{"num_hidden_layers": 17, "hidden_size": 224, "num_attention_heads": 4, "num_key_value_heads": 4, "head_dim": 64, "intermediate_size": 896, "vocab_size": 1477, "hidden_act": "tanh_gelu", "norm": "layernorm", "norm_place": "pre", "norm_eps": 1e-05, "positions": "rope", "rope_theta": 10000.0, "rope_fraction": 0.5, "qk_norm": false, "attn_scale": 0.125, "bias": "none", "tie_word_embeddings": false, "parallel_block": true, "init": "normal", "init_std_qkv": 0.0253, "init_std_o": 0.00434, "init_std_up": 0.0253, "init_std_down": 0.00434, "init_out_by_depth": true, "optimizer": "adamw", "learning_rate": 0.00211, "beta1": 0.9, "beta2": 0.98, "weight_decay": 0.17, "lr_head": 0.00844, "max_grad_norm": 1.0, "warmup_steps": 232, "schedule": "wsd", "decay_fraction": 0.58, "decay_shape": "linear", "final_lr_fraction": 0.05, "batch_tokens": 65536, "max_seq_len": 256, "doc_mask": true, "train_tokens": 208600000, "max_steps": 3183, "dataset": "wikipedia_en"}
MLP neurons of a small language model. Each row is named by its layer, matrix (up: input weights) and neuron, and shows model dimensions 0-223. Each number is 128 + 32 x the weight over its row's rms, rounded and kept within 0 to 255. Numbers have three digits each.
After each neuron's rows, "fires after" lists the tokens most often just before its 100 highest values on Wikipedia text that the model never trained on.

L9.up491:114142148105147145111134164150139116130099156083129121129141125052203129076141145104114083118150184111102153053135105170112138163151132125111150080125111166122157145130129140154139166098085135075084172149109093151135124075109156096138130096078172162125104167070062062175081171143124132115132142141175128154103135139103141077134132131094169128075174113099094098127141111152146077207056101169154075102109097097170066143155169155137124170136168132148103058149145109164110212159132115205095112154128107162115146174131118099107138137137074099159189138090106194098072124078167058142117158135090135126131146141145080152109149127108126129049166068125145134139123097121137166133119
fires after: "-", "own", " ex", " be", " inter", "est"

L6.up627:136158100113123166122135108108061195138104101074102124157139208103160155127114119115141137115126126122102088106112151116097084155167117158136167128134145128134194088127155109152176173177168106082096143090124117175122116088054155140104144147162150179149133189088078127190071111138150121151108104146132124088108093164122132169140124123133162144131130154160058139146111112121151124186112102136142136106169060102227173186096091077105108138135099140161105110100059125055133129152150111218150121123142095134152110120134111152076172132098079129148090150051176127149110153120136145134039175105126157139071150149129139158128176097131160168104140054148142170134063111115132143134102
fires after: " m", " M", "il", "ri", "om", "er"

L8.up156:105133154113136092148102087135112142150168184130097106151089156122145106119081089094135174094127114145142157102101167158123131153215090138106130136128129120119095110147138122128184109149166072093142171106171207102049156058167142127162153105122200094115104128096077105109095124134142085126141106148179151176184184160141134143091061083148115118151158119159119128071103127140145153114172175195098113082102080134140071167103183115092122100102092152185081072104071111143100163129089111154140142083099146187150113121126103117134103057121071112146127083080150137149079126135129101092130066134139134173162153202164167103123189115133144137117142095146141193110113133131120157112083
fires after: " A", " V", "z", " inv", " D", " sy"

L4.up357:149144086120141183120129147124121183117140130113121131152119142146129134074116113093108193146153186040101136098141114174133127125132126155133061122095105125147136061131102147187136135102110146110116134122123173160100176087170132136124149210116153180122122118104060110125175102157115100181138094136155154150160104145113145170110084142084105163115121173109119136144152146106139187155110113134200112181105105118163124096114078098059155192120161124092091117119133125101083044166171147111115059090139122182127123115115158181089077074158055128190177138102100152126124125106139099138112111163118128152057126166088090166107096149173112151072170119154189126149110074167138145127051
fires after: " s", " e", " S", " re", "um", " trans"

L2.up254:155184121154153123089115127105143157119158170145094096114084114132145131131145194092125139151099154077127130188157090103138094154162157133121080152156114109110131109077134171112181126079104112143152149133093108098053152077186115105121104141105221131172101179141135076154098121130078140085120154109124150125161070216091148063062121101095076133094133124148081122123126114161128125119101107148105111066129203145147146122137116116093141164154135081120125143127135151110152110130071131173123082098130133154116134116064159163071091078164119144105223124087120119137133106168106122114122139188066141156126109195156098151131139164144110180092126160128144159189149105203119147050100
fires after: "S", " elect", " Sw", " S", "or"

L4.up868:132155141134111101205041135128184128127156114136101133059103143165170156133133159104118144081121160111138143122086138173083122135140099122125093068088100133143162105128064168124168126180120123070128124176141131113121113083086153136097133172141174122153102144035083084127139144122140132104096173151115160038135130110111095084057092088082118127135139092119107120139101111077169117179059133176146108094109109117174143137099124152112103112189202110147065061170155134141117179179140125137159163172104137132138162133137149180117102142094104101134109153087170155098119116114121097179093084145100132115159111214194104130106140143152159137081171110162133102150124132201111132173118
fires after: " ex", "C", " Sc", "c", " H"

L7.up516:177095129099127145065084115143121143107091110140120124160102121139156147138078079155119152150082160119126093118109103172114163130118133153139121113050128164090123095195091134136113132165074088100101079087100084106110120117202183134131132170188115099122138126125121109201162089175124064158107096167135155144154126093115195188086110162051107128091186082172120152087090151155088160080114082113188164102106088164175109081184141151145171167180145149121140146111110177093128151089160152131113126150153156134153016109104137141072134106133090111124136143145140102143112158113156141217114176142156136189110131127127130093117106140087134136140159116164174143077135105100145148151117
fires after: "re", "he", " h", "c", " ro", "uc"

L4.up815:046192169154142094144102096109107106122151168155094190111117110142133107074139198134134186150137115083119116163081109157129126182135171147112102107148126101115116101119141116119103165137136145167125126090110094098115178091098099125114101162096143137106130113154137158121122124130110164107079106154153144161164078073052152153081094106127174137094128164113150087024139149159142149125066122140119120097077121181156125128125179080074152165066137123092124120069140191125207119060124118179119095136157140148137110129139175141145072137193121143092090135176089165233128151138155146073142131093078115174138136167129137136117121153120091126127165114154136143173118184082066146143149
fires after: " w", "w", " W", " r", " th", " H"

L2.up408:102141108126076118136067159133148151109147119117088077133072097105170102111135112151056147063116122097103116153152110142065089167194064172131122151116102132167114126080151117097142156155143100127163176189096102147106159096074139150105047186133114107127089140073127139147082155087185019133151147116104143098105127155123133100133088108148096155128131124113085154112142106098144115224094076138119142078130176161133134135106130111131126117119061122158131103165115166149113139151108155103118100162156082113161140067139123132088100099076070096150192183168155184143095116134169170130118084140161130124159126199185103134116146148153132117092178141118164121129075085179087141120113
fires after: "′", "te", "it", "S", "\n", "5"

L7.up443:133156097086132167146098128160153188116100095109108099160120132170142145119163180077122082136164177089153164155177145155103132113103153194121114109094123156154149101106171156169084114129153094168162053126173056084138156126130133142090086146125119154104113161094162112213135141112122101148142129149184114137139156093111109159114092138106166111031137115113060101064147165131077129130085111125093077127069113212125105128111163127065121088138095150108105126175088157160145140153126114142134108101135126130133099136130131132085094071116120111104136093131155129150092099102197113123083150116161160112082164135150140060129183141131170145093182106154222146112117110079212135134092
fires after: " p", "o", " r", "re", " sc", " ro"

L2.up843:125156111153177156136094153100169194129090104136112073109087128122161083128143110073124150156098125156186099168113140118141037120159132120098083127189149154120118117182130076125181143075113046088172107130122164143060157043119147168114138153131184171176110118056189102166085100079135103137095159156156118125137128164140172140123043106167148125138105102149125102100142118131089143129106096160061131072150098122150116117119151094118119110132133107129106099109126159123133152153093182133143070123120119103153147101102136126087133099150119148112174134120147120136101079156095117154167141098119144145150101207161120146145173174115162146059131139189087186162080096212103152164146
fires after: " v", " V", " c", " ind", "S", " S"

L4.up311:090126120138129093130122117114138089091048141150079147075092155112142107168067109107214131157139114097133122122100122063125144114158187147114137148122153118157105138135121160179169122172109122172106137124128127125162110170124090036136146131140131140139112105144136101170121137100084090123105147169064096139097156152156125177093184136127126126102153137080098171082104105129139101149115108173146074084111120117159152147115087121099116174099127150126135088133123109099147115134138139123188139126252103118129081124137091147127255147109110117140125087141130178176132123182155092098098132116162149125096119142155117168063114072134112121063105162114140098097097094149128187087112
fires after: " M", "ec", " R", "orm", "he", " r"

L12.up279:117154095138191140121109132106136147157109146135108096162137151114118100183160123147089106126101141040033115165144144143118095168129110136161135156096111131146177118076139100092147119073155072171067136137162122110124190061121175136120158123069182139124131118134102120178101124127066144134084120158059125093172188131115108117124127149141159160121130183135080144137181091157116131124127110161136175094184092171122094198106122064096117162151102157112124123133143153128164065157107091169118052186104168120167169082124122157070117099111147109101077100145155119169108141138156118058028171108126133117073101174110124169131153137107153121169136113095164113125100142117127183092152
fires after: " M", " m", "old", " em", "ced"

L11.up350:106153113129200131161155070160148147145170115123110182192068114140087155132123150081129176184165103101140113136151127125129113142127111130121076040141107151148110153161082119183109085139133118129101102161142073163089164106095155143081208134170131162150170174084126137189107151117093095111098090128173083169163094169117123138121102076146145140100137203100147163115100155146098103114106151157133151113128026125155123158090094078099137156161142119066105094097042133115111166179104144172137081156136140166150127136116122137141102118128051132136138119144076105156139134105132116132065134176098108168165113161121111143093143140117138139019151089164136115122101102121068157118158
fires after: " V", " v", " D", " m", " d", " F"

L9.up771:116157122163152128153109141133159146112149103145080116055098130147185086117099185082115085132084161126093129132175107092055139130101136133148138116094088140199097144092124146129166122115121133152117071093158176069101125062066152174130088121114166153141143141133120120181106120072093220094184078160134142153147141114127134087157133177136128153115158114114141077110116128123114117115146122183123118134060148168160100085111148159089091140130145148110169129127168098142137105156129125120169036099140194086131048105176192108093136092100141067148148146117170140091085098152164126135123153126118214103088109211118151153108147137120147071124183106133100141125079079111120143088131
fires after: ":", "°", " in", " con", ",", " de"

L4.up189:098170088133103096138096155105161154133082092127154101184096122131103098115133139120082199096089140075175105147116140135137146116154071122128135129104153083128125173141113089156180115142085154079154169166149117159065176049155132155143094138101157136096089154050017089135109125117108094111128152119126108125114125145125146162097138102099074165115098135142134139089100101102180183136107106178148154136145135107185170119129115088120096139108110144140059100184143143133129144116125179100113083137104089153150092096096131203114104111112097160137142149078182157104142112111118093184086128225112108108166109252128096108116102148122118138115157137156118126147100115192125155062131
fires after: " S", " 5", " 9", " s", " 4", "S"

L6.up440:113141124131099204081106122125170155095173117102058129109095117191147128131149099129108142150107225138147108145207080194106109146108170186097068070055132122129129108102157139149115107133157080076108156098138088098129066120128110132119160160084112137119143152111114065183106129123190077158092117124110170112115121111111170161092125108081116192071134111143086154141138140133094139141042159117173124121138090157179138153110061117111134150123132105137136132127102192105131198157160170148150139154157115119119061063092159132126131116177056139087145148118163129136136130123154136141092193153197138089142089149123134108111138113112139105088189120130150141141094135117177156144072
fires after: " h", " build", " c", "r", " C"

L6.up433:099152152129162123151136152142150150116082199116087094122037102104114171148139114127119141120093130146147109094148098136075138187116110134086037139159148147184086108151116145169143120121166194137146186158090136145101181065110160182102155134111223124166128146085138128118137114140153094168113118174133084092135111155077090084061101109105113132032134113115070124100123132129143150092177142165071120163089139099151066146102155130134170126139095126126105123090116140123102179134044119114106131126149137095149099098149126092149105139132059105111157107157154202147111067137164173100128135117170111143117111176202139108125160145129160193078131119150111194135113113143130173148119
fires after: "A", " A", " U", " O", " D"

L4.up781:112147104165142110141091105123167183098150086165116032143096101119139127121102117152115158109148186109150126141122093188123086155134134160129132115072130153164118132135111152199182155103131123068078163108103154102086192025154133134140160179087125124162147120069092100152137107155157132170079179128110121110104112103136116163100053097100167109078061110162125117154189124087124198141088122136174132118161082148161107119117093078142148146154169145121127061133167154105126185108117136134150144132156133077134144055094132134150114158139091092183163164088189138095105110114140150174144124123151114126155103191118145111110072141114143138070160122111090158152058113172088165118089
fires after: " s", " c", " n", " t", " v"

L5.up501:110205163155166127143091054146117150123092150166140127171053206106111132077084096129157193175142118123174112109142139137127112184105112223129168106156152137178135094089104150169110187093154109102098085124167192071135104123112173142116152177105087171131133100107086102153102090163192152151103084125170120139188119115097130104161099150113183119140164148079138120127101121118104117161124125119094134102044123148139132110074045074106155153120159113121133174157177108116164135156146134157179095186138151156141098067133080132115090131159075141130090111108116134124114134107132104089108101078125129133129174131127097124171168105085119103142175109147115124124033138119131161123132
fires after: " v", " l", "ur", "um", "c"

L4.up91:123173170086158158075098127168153147133147117133118200091065197175168101081086136149081086138076140086122119144100137169109149141149135129115112041105104141158142104126128158121162112140135131050109076119149087095112103119134141087119137168081122161132072127093130083137146188141141142092120151158092140074135140129115180128130143104128109194100141147147090128089177140138130142180099153166155075179096116118185141105157124065103151088163138131175105136110081166141121169152094145138105147120114190128138096071162159097126152118131124128193148162068136126173133171107151076158136133184143134169125192156161073091078146084137175145111202091089156116109095133091119124123050
fires after: " cont", " res", " dec", " c", " h", "cc"

L7.up614:140131134129104143142071170092130152135089128143135137147092100212107194148143137104125116119120134117118061161112185157115122142127104126107176111154122152139169116129136157130119185146149105181127069153142072148079188083175192158149145133188146101156092172113126142192139135138139094156110086165075163121179139163072110109107098154117156148042139138093109149058075137192098121097097119158208116117113092125159169141146150148146127176112164092099084133115054191092103128157104136170105105103129135107203111139113137167124062087104131099094132165166113131123062147157162105149059122105135133151116135155132132060144180138117071187113138100134105072089116101097122134124112
fires after: "o", "re", "i", "he", "ro"

L7.up821:061142134151137190090124101115173103127097131109079147156093111100185181090160141054146091109126126094181083089115132109134113099185146124131169111158100150135118117135111128175105163086121117119144090132126120172097147077155103155093139103090181166184132159066092077160118205097156107121120084177129158145110109126085171100133101139101166170138173160100091193160166109152087142137083089151137076158093105157206106145126188124166091161168163081103157103167105122101153131121152100189124098114140131099128114123102139111106119136088105146150225078081124134106091147102134077179094155173116144135131112151142098095155183112156127151101151115159053137109100138162137151143056
fires after: "-", "own", " H", " m", "l", " ("

L4.up239:118202118146136125141081120106086143135150152145058112084116161176116104148133134148156151059136122088115152126104083174079105122220117118133073086139065160122110113130100160184137176111102090046106144182159207094118183086194170091117167172087125083172070100101041090122149105119106118179155170181101140093149137124127171140089104107070114136124171113133075141110098118139169174097122128152139125150152092130128117103162082153128117118169114122144088087096118084123172144098106146140131161096113128199133150130083192135162094096126109127174121093144139122157111160158117083174151118156127155097126158166165055099120117147156117159109151115116137099160129133122128192159118
fires after: " H", " S", " B", "B", "C"

L2.up536:122146120157116145129143170148129153127145120104113066125095122111115081132132141116047131159130136094172043118146109097115073128119108133071115120154149143160170111112177098167158155090143086157122127129070144083107216081121162103081147134081139163143121181108122184160143117158084114152122163187092153136204138176132175157108084128125107134114064185181103106129170167129082147095152141141135133080148157150112119120105102047144110104149112088147079134131097178127174130146118126068152079084122125135135137078130082142136142124189079151122148159107175108189090109127137175187037122162091104147165118144173166160111141100105140157075154109196121149161089131183152123099111
fires after: " S", " C", " open", " v", " D"

L2.up479:130165127168166180152069109111107147122127120107102151147092126092157219112162157087104203089115150059098089190125127096125138149127168142124097085130125094158118122166143082115106147082129093114153138165125144212092196062067154148072128125158170165127132149111159096150099114111145077089124103170144085100150114170097112139134098135140111062107096137128136166044089116189106106125128053149192171111095148131158129108122113131086157172102119152066088102139155166081201111161059132150149099098124119103096110102075141149072110078113070164123129069132123146124109128141137097131120108134109150133151102157140156150166085153139092201129124093099135154147148139135090152094137
fires after: " Y", " R", " B", "B", " T", " F"

L4.up427:182164099106188161134113118145152117091129097109098156147111120135137119113081162129114154130132083105130172138160140165136147101177117159120053102111143096108189146067175110187137119153151186101108152094120144133111103139089113117116124143153117214132141148109094112134099145155109139152139093110115135140164104175089121130111137134092122196052178209095080166114120180122096117123093090114137122117167067150175138170105155147123189161070144142096090135058133188108115109105148142124109114122144176175119135113020141142097059056157118079131077126143158126120149098068131163152098137172103164181102118142129119099095190137143099149095167128115186122112164091135149097067182
fires after: "o", " ", " b", "oc", " p", "i"

L2.up87:094190137101117119144089122140101200138140080104070105162095118137209142101104158107128139094118121102129145115143118146078176083135161142113122074129138141139135141051180144112161185123136088155134135150149132132058110047145196111088123121129157156066082177071097136135146153101151100079132148153163162128161082186121156148062125155111078119108165114111089160112118134112125130175065066181199127144113174142160156138133134119102122091139163165143062108115142155128161107157131144124182143142111139168147093117106172193111142106108059108118125107117162144109119138127152122133060115180096140123103130203094108114114123109151128119118167074104159135163104091206134153046103
fires after: " ex", "S", " S", "6", " Sp"

L4.up796:091190159145145149185069027138131164121218135115089118093114175105117160139088108112148139122062175075118108169123087154061150133135140132139121090112062166153122133150059166154173172116147113079099105155127135101115121109086109111080160138149167169173132160110110089127113179113102156146159171138111103152090108124103167061114111099128140093104143150153108153131088130155136114158107111146186146141151095097138134112152097071115119149147173075149062142129166059088178162166127131156111125177131136168111160124099125129136102141155079178073080112160132095072077174151136089096106115152097181145114109169154129123125085128121146201161163131109079161129074107163087152103149
fires after: "ab", "g", " g", "B", "k", " G"

L11.up581:164179083116134077119112145116148123083162108173137122113133094131158087151073128130106199144103136129104126128170067137080113196165091194179092118167086143166133066049128122124134126129158114152152108097208142075088177105126176156133077145148168144102143105117089064129097063159122144183115091127135150132073120137141113093170158141060165104149129072181146099118105155084134150148138146150137167154086177117137153124129112104051094104115174111120080087154164129157142132134130142105140118101170096138206036083139161109095125099140095123146094119124129111117079132135198147111090087134155142103099128177122120132126166144167174137149150089097105191121101138111092181104103
fires after: ",", ":", "s", "c"

L2.up882:149133157125073073152069158151139177132132067100082070132077150202140110094127181110108145102154131082150107089104153118110141145203055125133135119108143098127094152121144126089147154104156109105080149154126147156075113057128125134154087117132111096114110136120078094177106112120129102147125187149134163130157095177144191120096128103147104140123166140131128089082069085106161168149087097163165137136096174197137187093116133124045127074131139160150109126137122134150127138087115187120141086181092144182149152102121131178130154089120128144153129166087121147087126136171134101146034094156089150126103119216107146129139134137169132088144166097092164123147061136165073168073097
fires after: " S", " s", " 3", "^{", "u"

L8.up318:102150141100135156133124117128155149176169150163128148093119203152125193138156113093122158188051123110138096123086085117042130184171138109151103134122142185134124055113088165113132171168124170140052131125153123092134120108089128165107104122127107099131123143131148127111142098162088152192096159118138097071114164105000130098070116123126112090089148121155102085130118086187122132109129115161123136023088146118131130130129162095113107156062077091140114142116135128105176126138060116143132121133107186120126071117129167117159094158227137162110128167080130133135118110210128135100145109130101113111073151142171128100146162110192129171115138126130145145147136118121159160179141
fires after: " O", " al", " N", " H", " f"

L4.up31:116149163106168192115134086150141180126097169139100187070107215105171135129106135109117087142061138127103144159080127118089079075132110124138126108116123135148098152193098182116152139105134110148092150101115118045107143105196141108069045153186119081162142187141082120135153164089127137152125135144096127126045117127107201072086099099122132148137129090125120103113121117162126109124158112139149198160118112119114107091088175142144109196130185166103093103082128103141126142114125124108130187135156131149127119070044152143144138134180103136108198115100086167170089162105127079117149199173117174151097128132110144154109135122105141184150147106130135118122114092184078162151131
fires after: "ad", "ag", " was", "g", " is", "k"

L5.up137:116144122129148143158126165127120158108156133101147070200068108110142154169165128146119174149088113085132111155136131102109073131116096154102139079158132171168132108113169060099089105162094119166184141115063118092117086137104137143050154171075070139131097171107106128169111137176152111151130126136094112170080137164137203126142098120129080139112114168115115067128105149146087155075122053121151184131164166115178150121114163076150168123099060134082076145092094138122135165108119157114159104109136117138123145107118116111167152129114049135075044167094170142198152115159161122117053127115105129190136149150121134068138161135158159209120140141123158125158079139150139188107142
fires after: " s", " b", "s", " t", "am", " v"

L7.up714:110129114124202136110076126141129099100078120117096155218114121100099094112132078151119126145095149087125136101120098111135161095108058152129132135208193187135079103080152129194155163128150168060121115098158158146117132088116103133095158106123127167146132111070070110165140126144170118161104099227168155141117188134137161091127061140160115166099119158082101203080108148133070128103146141131116157143102102106175152134132107153096142175124134168147118127152147177091111110163087101170128150134160150097172104075116162115169104098122136194146159119084109144120124139109164132124115145131071110078107097136105087077093082118145161088139151113105160154222123099205146122129150
fires after: " l", " L", "\n", " f", "her", "ol"

L6.up241:074155158148154126054112125131140150103129159120159035128114130101115124007118162091106164187113125089135119104139109134101161165149140171166154151153173118131079095077100163161101140025151115132120099134096136097095123108141124155145079163057119129139133120161108119195099183106101114118148165136107139123174108156099193106092095110132139093093113121074128073130156152132084145167097090131126089086072128130160093112117104126077139195134125129130110168175117146117089120117137199160165088203126173193180117054111161136130103126141129114089167128122085166137109107116116129094085141171108145124140125167090154163098152147153159115113189125169119179160115157129133157079118
fires after: " s", "ound", " ind", " sub", "ain"

L2.up715:069122093120122138146110109129090185144121113130125139157124143118202110146130089136109121124132089152163113123112119143116089116127118128106086083133145127151033133130103110163132173108052084121166148178098198170110149108149177127115166171070109136144097165079069072134092167143136129094123168131151087129096130125112212086100062197124180113121119160113144124077105067114101169184111045144133129158107167151144183100125101093153167158141099166123133119149133122093135167103126172162159101177138095187148109107087155113084164087123112147145175157135099127091101183142111082134125098112129215131126114165155099122146143139114154094159150113131092116167075024179130134102146
fires after: " f", " y", " j", " b", "it", " s"

L9.up520:130123149109138113176137152169132146152142128153083123093099097119203076146087152128098108117151176126122145074158109132116135121108148135126107144131099124099170131113135114124186150119146125136112133047103150074046181105105166077126087145099175176092135154106022114115052184123115178124118094126129111191135108098129150097142106131104150145075150095142116081128130160116083201138115170170144116104093109135167129125105114121113138155102097176119127112122122093144060106133157158114182120157116101182162083095124130110035105096141137107153132086102146123126147184097191131106085163106118172154146196158119087146088115080116173126098191077170160182129182187096126183118107
fires after: ",", " in", " D", "s"

L12.up590:102102163165130138126117098193107150120151095149162076172115123099109183162079106096074169126152104115139098091173113102085109120145100184127132140127104164141117163117082143122136107169135102099096115127099185071124107126141153092101099142106122139160145180046108114129101170095175127111142057163196121127085184170134188134136093106207150068110112130066128124136155191114133120116084087129145156124143078100163138078120095124119138122132108170127061143142062147122137146101094123109139101153149139138170099083100109122176154125082102174112066101095149175195164160099223135139120180102133140146124169139121156056089143081149144109113164089164088128162092132187126160139152
fires after: " c", "om", " v", "–", "am", "um"

L6.up652:121165141113100163107096136124215125134134108141136133139086122160121146139161181090143133128131130081141093127179145140125178100243127145067105118137090098101122088126155063159107121206112145175162051168134096141111117127131146106073108125158190115180125171120115122150092122164123144135118160178123139102161109154046128134093149153145083159071169204166055127049127132157123132128054124127175067102127116164137148196069159099140175145060099123079082156111122140089119090178131144197127068116125143160106122128138151142119100089163068153122144121122106079106112133141130094160118083107154096126120121133162140094116171141164111089138159088140127100119128138115116146131085
fires after: "o", " re", " ro", " ", "ro"

L8.up403:102201169148123153132056124140170154154163081105084134074111097161155076132122148171108159140085223149155125116112036134070141142114089131100121093111154110205154136055115151102138116120179128139135165127127166037119156119126170126107094128141130085116137142120120128105144148115134186152074132119126070091136112111155159143079128119060109152090125088124161121150105109092136137082119155164177106128087139144192155113155086121075119126222143121138106055113137140151121177145154104107169150152112124152165099100108195192104159123189065115070153115131170128086088165180145149133094135166104124118090151136141160136121103123148078129161148107138167154127150122123092160090106
fires after: "c", "es", "s", "z", "os", " Sc"

L5.up726:149124138132176118113104069115141145163117089057113108157121169133114193090133083120113101123113106114141128070139142103150128137184134129103109113108117113152134071064140084186084155167174146167141110152127102130087148103126087154107101125152142099117151177117088089158148138171091066121153103150135144164106106114120156198151140160092157165086119198137109107104140111184055141128092128149130124139115105153135188128123166146099144155062175118120073124100094170139148130101101140110141086099119157153162107134116168136093137033158123152189109071132091140126048152087150103212138148198136116152078133157150118123090177155179118159175125105163129164083107093166109082075056
fires after: "-", "i", " (", " ", " \"", "/"

L4.up166:089196088160097146139075150158150101135127126074078151125092120126126114078136185102103137114091163052189068127150131129117145136188087141101077103181147122128100108078157168130141125129126134107106103126117104090089134093133074136104124153067152172176149160092080078103107141147170093142124166118142180105153139186105130137088102119056081130026150193131055096105120127146126179139103157145166142105084114163158179129141082114160107145094123111115085137170131147121111162062141145147143173200108135156097065103144120134150088119157066182095148133078152198139103110140128112122114146132115185106148157184183138103135122137102105152120163140169142128108111172154084106122106
fires after: " S", " ex", " s", " b", " sy"

L2.up699:101181087096155160137080136151082167108112108089138085176128137137147081120112109157098185154160109029132135131105099157099134113199103162118147118146184147125112044101135085140115208096123159118145111148136123102112111097083152121128147194158153178102161086076101113129146148129123104151168079137187177137152124132130156110167071131156173133108136147067118107114149111113142137167134085122163115137066170105187161096112093076091107141149159179140117184134171107108069096133139119161161157178116162196155128063144130110134134109044100126121186136091109127099081140132123102146099128135111199110102123149095104099122111152160117035165176108094143111122071120137130109137171
fires after: " s", "um", "ang", " f", "ur", " sub"

L9.up479:094129123049155144128138124159070162153081112111117153105124133181165106106104204084128183161113117102101080082116106105101122110198128137158162107154176159090159124137113143067124196129107156102041103142119154094118179096133140124098170128098114111103107176084125137149122123112118132145060157194132099101102119107107181100023069103087128118116162163156094107062146108140136172084143107164142140082112170132133113096169157112142090110115072174173138165071068156122164075183120162127153125090095202124109091125131142164164127113156125139110131166109132152121146095129150075093113176160097119098062158144140153128109133118084118128113177118138192143090153175154121133141157
fires after: " n", " N", " H", " ", " wh"

L6.up700:134194105143139112126061116118096171123124153165143156161102143120144120091139184108120157121138168107139116136128121199119208175137143174160145146113126151147157118165129173096133198120138150149071181083165118085158144131125107146151112142137106219139179165079112064141115145152169168155080128118142088135113079104098104152052111140084137116102094115152124086100132126164127185139103080122139106077107121176154121103149058118024159147085105142099088112123115121074178155072156165117151142119164128142117093157085096163105099132151124124128104072053132181169124120116107098149135133096111140139120220115101124185168099108176074106097137086171101116128129127108181120126172
fires after: " S", "w", " H", "g", "arg", " g"

L2.up517:083133095153132150146107142079079189116141117109115132096124090103161127102178154115102149095142179099137129097074069128122127109096196177176104163105111146150085169182101161181135136078107099171145117132131193146093162110094119168121180171117122162111107158120147068154099144095187084095120114067183125122100143122144147105183064139104143063137110094138120140106113083134110150153102090137172150102098112203151097084159131135112125116083098127141080074134108124107200155134103187152130103137122149167111075118117180120120118082098092122157144045075155196142155135183132100121114055104132191093101120172177091171183109146117138152098152111084162158160118105130132139115128
fires after: " d", " t", " T", " s", " Y", " f"

L5.up395:070173125101184148128096141101205150118105127134100175089118103163128185167120188052154183172128208105152133138074130103139133158225150132185088146148078154099119106142092157137179118114107125156136088128077154145084179064129147170133158150096182122140125156116046125112052104126121126139113165120108159096107118145140098060100075131112093107105135108109125077106073120135144134137130124168094131080131128109129115090135125131064163130178149105125107120082122151110148133126118196159084145128132188161096122109084167158086108127107123135114108119128095125157118139136090109135131119100084161095096117206125108137123164164124163150092158132141136180222166109187106166130085
fires after: " S", "S", " res", " s", " M", " sc"

L7.up379:139122090110182143165118157141179136145125145153143166146112183097114202145170177105080170131092147105118099094130116100117088160076157135101100143111117158159078133101142147192133142120187089105037095129185127125122092091138142125085118129138142106129133158087100062207102082157121144163081094226153110041142089123105120087134117097129123122097209134170073171129171152178086115092114143132110130138180162125170135132118108150071139140112117084134129083114120141127073148228094131179137113091144143078099097114149124123118127118138142187133125054168165175128130134123180136176082185140122136112116127123107128076107093096153153154139142088092163130165106119109136146107135
fires after: " N", " O", " L", " n", "ol"

L8.up504:123136173166170116156080110122112142161154147136088089096102144147146081150118168072073120140119141082175040063130127148097147144151138145123117129097077147090087117139097136096171115107140145102067162170108193089109220075123144150094148148089135114175094168112139107129113103110072132162097131125157176099139114105149143153052079118122100133163123141116152080083158075165167153143160146157131113092122093162139063131133153125118100086176087115169102144139107165119145124182116129113126140105090179185138116127171129072163142128136083117126115115149122173180079126165107089156142124124164124046149137162236133189155105120135122152099135084110122170163175149098064172151129
fires after: " S", " E", " V", " D", " sy"

L12.up39:095129161143186193154114077098147128132119164174117128165101098128121104117091141125137158115156139127175150077160129137115086168144126102162086105173127134169134134107109122116189137084167152154056155164098110189123127043090067151112174123176225142102109158156046106181087156135127128161121103173119165073142059135120141094115070142099084157176146131138076164164150145148096146165202093139151148150116113110149124148123107072080154074134147113063135140089097165076122118187107145213087113142142127146142135143140161119109111140123077148172148104138118122116123154110106128084099132178129098107133113154162181125099107098130165096130112097150199151110136111155134181064143
fires after: " f", " M", " F", " pr", " V"

L5.up747:183134125109101170197121059189150180138144075095121122178099134106143159133120088136073104113154117095135103132152158095090145107180078163152093146111155136134177063122183075106079115167189148142107077102134157176135188114118209092086098124134144123113130147108135114146143107105096104122129165141149114071197123107085108164174146195155132145096117117101122105126107133132114136187144109119148117081111105165188177150116127070098101152126171159123131157095172133116128081201110143122170113104119099146175145138162108203115129106109103149152116149158146152190087150112139206078096073100137135116081106123135117146141140142141117196124139068140183115102072093152075109144083
fires after: "for", " re", "ro", "pl", " tr", " a"